config.yaml
n_layer: 12
d_model: 160
n_head: 2
n_kv_head: 2
head_dim: 64
d_mlp: 640
vocab_size: 4096
activation: "swiglu"
norm: "rmsnorm"
norm_place: "pre"
norm_eps: 1e-05
positions: "rope"
rope_base: 10000.0
rope_fraction: 1.0
qk_norm: false
attn_scale: 0.125
bias: "none"
tie_embeddings: false
parallel_block: false
init: "uniform"
init_std_qkv: 0.0337
init_std_o: 0.0077
init_std_up: 0.0337
init_std_down: 0.00344
optimizer: "muon"
lr: 0.00428
lr_mult_o: 2.0
lr_mult_up: 0.854
lr_mult_down: 2.0
beta1: 0.9
lr_head: 0.00888
warmup_steps: 200
schedule: "wsd"
decay_fraction: 0.276
decay_shape: "linear"
final_lr_fraction: 0.0
batch_tokens: 32768
seq_len: 256
doc_mask: false
z_loss: 1e-05
train_tokens: 112600000
steps: 3437
dataset: "wikipedia_en"
MLP neurons of a small language model. Each row is named by its layer, matrix (gate and up: input weights) and neuron, and shows model dimensions 0-127. Each number is 500 + 25 x the weight over its row's rms, rounded and kept within 0 to 999. Numbers have three digits each. A neuron's up and down rows have the sign that makes its largest values positive.
After each neuron's rows, "fires in" lists the words (lower case) most often at its 100 highest values on Wikipedia text that the model never trained on; "fires on" lists the tokens most often at its 100 highest values on Wikipedia text that the model never trained on.

L5.gate565:534503504505494478481498512470499459480470498495510494492435483484495508446503466522462518481547526506500515487472521507494557516510462493503474494482503501490491490493522496493494498559487526564510540515470552567492477506532487447513535495492502559529545513509520541506465491514476488456506514513522493539511539500484492521493454482531514505475479482503487548453486498508536525468517
L5.up565:542510514488466509495531560483480485483476523488488429469476487520482509496476481526504493443511483506500524467498532501497492499524469505520506497496484523495476493517489542520512493493510504548526560529518518513546511518507503489486504479479548534546486511492475519489516509509519495506537478496540493516474522539518475514469499429481501497461500482494465508469478464481481483469543
fires in: "he", "of"
fires on: " he", " He", " of"

L2.gate176:525505520533563534560535470474486501512495496489453537431522470511505549487504505531477460540513513476515514494531502509501486494504525529498491492475502537491503487498486455517447529500480520453497460514480500480493502500503551474499500500522483500469456492525457521485485479483474511489479508543468461450510473506487520509471492513469517498483474479490494513469529480510491562512486
L2.up176:532492517499532508517516507467508503519475510484527539504543575521546545490501531556457500522524524513541491488499480545527476510521522520478530510469509509529519443488488488508522515535486499463534509515480528480476493497484529463528497522521487501554472459534519513490497499479472496486513483536502431536522512475536488489486497492475534500469497526471460487513510495505482537525518
fires in: "its", "the", "his", "their"
fires on: " its", " the", " his", "os", " their"

L7.gate271:509485505511473507535491470518475487529514520532532528520502484490496528491560486475511552519537512510512511465495533442508525502493514488521480522504522454490476475492506494503522508529490487531535507487470565515468530534464495482514508513471546491503541532479479462509485488481504465494481494529508509509495518501531518489485472468489519464494533479536506513469531507489547541465451
L7.up271:535479474537504529514480550481519472466488531479510493491473518457528525507496490561493520533500504524490526475524551496492494499477501487510538507466511505498466521518540517471525536539522496513526475454540469511510504468539523474499458525498509525471484506502542530494506537504519496479490472527518490488526483495546545476491497484469516495474519477481540454463497505497493521522458
fires in: "of", "however", "nevertheless", "during"
fires on: " of", "ed", " However", "less"

L2.gate630:461497530482510531539504512485507506482503563505507516519495445525481498481555533554472490473498487514506498505465467508545511476509493511530554514509509469505450518458469503483484526474503510480504464484519479497496537518512478531495498482486553480491563515498475481490487499531527528523542497514491476484514517495512492509503489486502501470536496500487492468518538476514504511500523
L2.up630:482492490490525484566513488496478491497481477484511469505524535483522477549505474556475534466466494506489491499519514514539463497520487483533483481527490495505508499539478473501523489463526525523517491517493515539487488455512515489506528482473475549455500461502541517487556479490480495503538474530541464529516513479517465505472491443540472501477493512507465512526469489436498534529458
fires in: "his", "he", "its", "statistics", "performing", "film"
fires on: " his", " he", " stat", " its"

L5.gate503:518500501493495443472525483499442511520510513490529439500458521465480513482511483524498521519492497577494503491510501488476519489469498509490497456510484522495504490495497493477496510507505515503509530481491471520525502501524510485534531445523491531498457497500477541486459484486541489504557487492544523502447491494541519497474504445462526430484517490519482523488438451477520487513518
L5.up503:523499544497484510506530507472497505540493501491525466523452452435470503493556498535507526542489493547482535503530509511509476487511511528484523508479503507541511487479532501488463488517477495499527549495465537466527489474501493495535520438516493463545507497534493527533437524502493505516531469485487498495482525491518511516459470474473518528462508459470496487490490527512508512506503
fires in: "for", "on", "with", "of"
fires on: " for", " on", " with", " of"

L8.gate16:526525500507511497508502519540509475514494486519516508541506486499526546477478543461463519527518492505469494501554524468543529510485495499497538479490508542543504472506502510540503529502512481549488544528495504478472502500556464487532508473496495478541504524487514547483481507467491497519567508514485485511522511565512485491512520499531496505480447526482517469496499497507477504482471
L8.up16:479508521486498499512512496504523510485498550533475465476464493488480480546556480518512473458526515528565515528492508506506488469520503503519503516500513493484519533515522492472445509510509465537538529549503526459518502480504474500505496475485544507488506485504496494444472530499504502503512457471501497481516517467480468531522496430487511506519518482523495477560523442496483526516509
fires in: "and", "of", "a", "for", "in"
fires on: " and", " of", " a", " for", " in"

L2.gate419:509498479503474454486505492489474509509471504515490481502497499486491531502573526517432520524519483511524501484470493489546473511500554469463522508469549497504499510518496504516529477455521499525518468486514472514502480478521496501487476494544511519494453524501538505502481509525485551517541512527459466509496558492503492522504541491500527504491527527473523523523538506507544503507490
L2.up419:525500506493469508512477509462513485505548481474473565506521455491505484549541496524499520543498514503488543488564527488538487506529503499487495503493489474480457518477491460504505491448515515443462439531521497477489521499509488483537459490524529518538463514506458501482518480519494487517527525507516491480458496526488512479498516487534499500517510502522530473509511461509483524467442
fires in: "established", "founded", "formed", "launched", "created", "won"
fires on: " founded", "ched", " formed", " created", " established", " won"

L2.gate566:538545475438458495506520490496472456524545509489497531499503502472476519532497526476516544550522485539498550526463500459468502479470516453501491530502530502473497493480496524511524507472516498471516492506521472518500506549506446509509511548473528485540528474476524528487480464498537466501502480498474487449477537471528494528512520520546530487499493546529503481486532487511521471498531
L2.up566:527512480454468534512505491499487472544519512514515527537481553489470522482522512456521527552497479507519538541491517485489483500514522446520497538501535507465530526469468537491526530476516504496508480517493478534486494555516450479476481499463524472520528519470514530482491517529528473500469510535499500464502570451502488542533518531521528475493527538520504485493528495514500502534494
fires in: "published", "built", "formed", "produced", "developed", "established"
fires on: " published", " built", " formed", " produced", " developed", " established"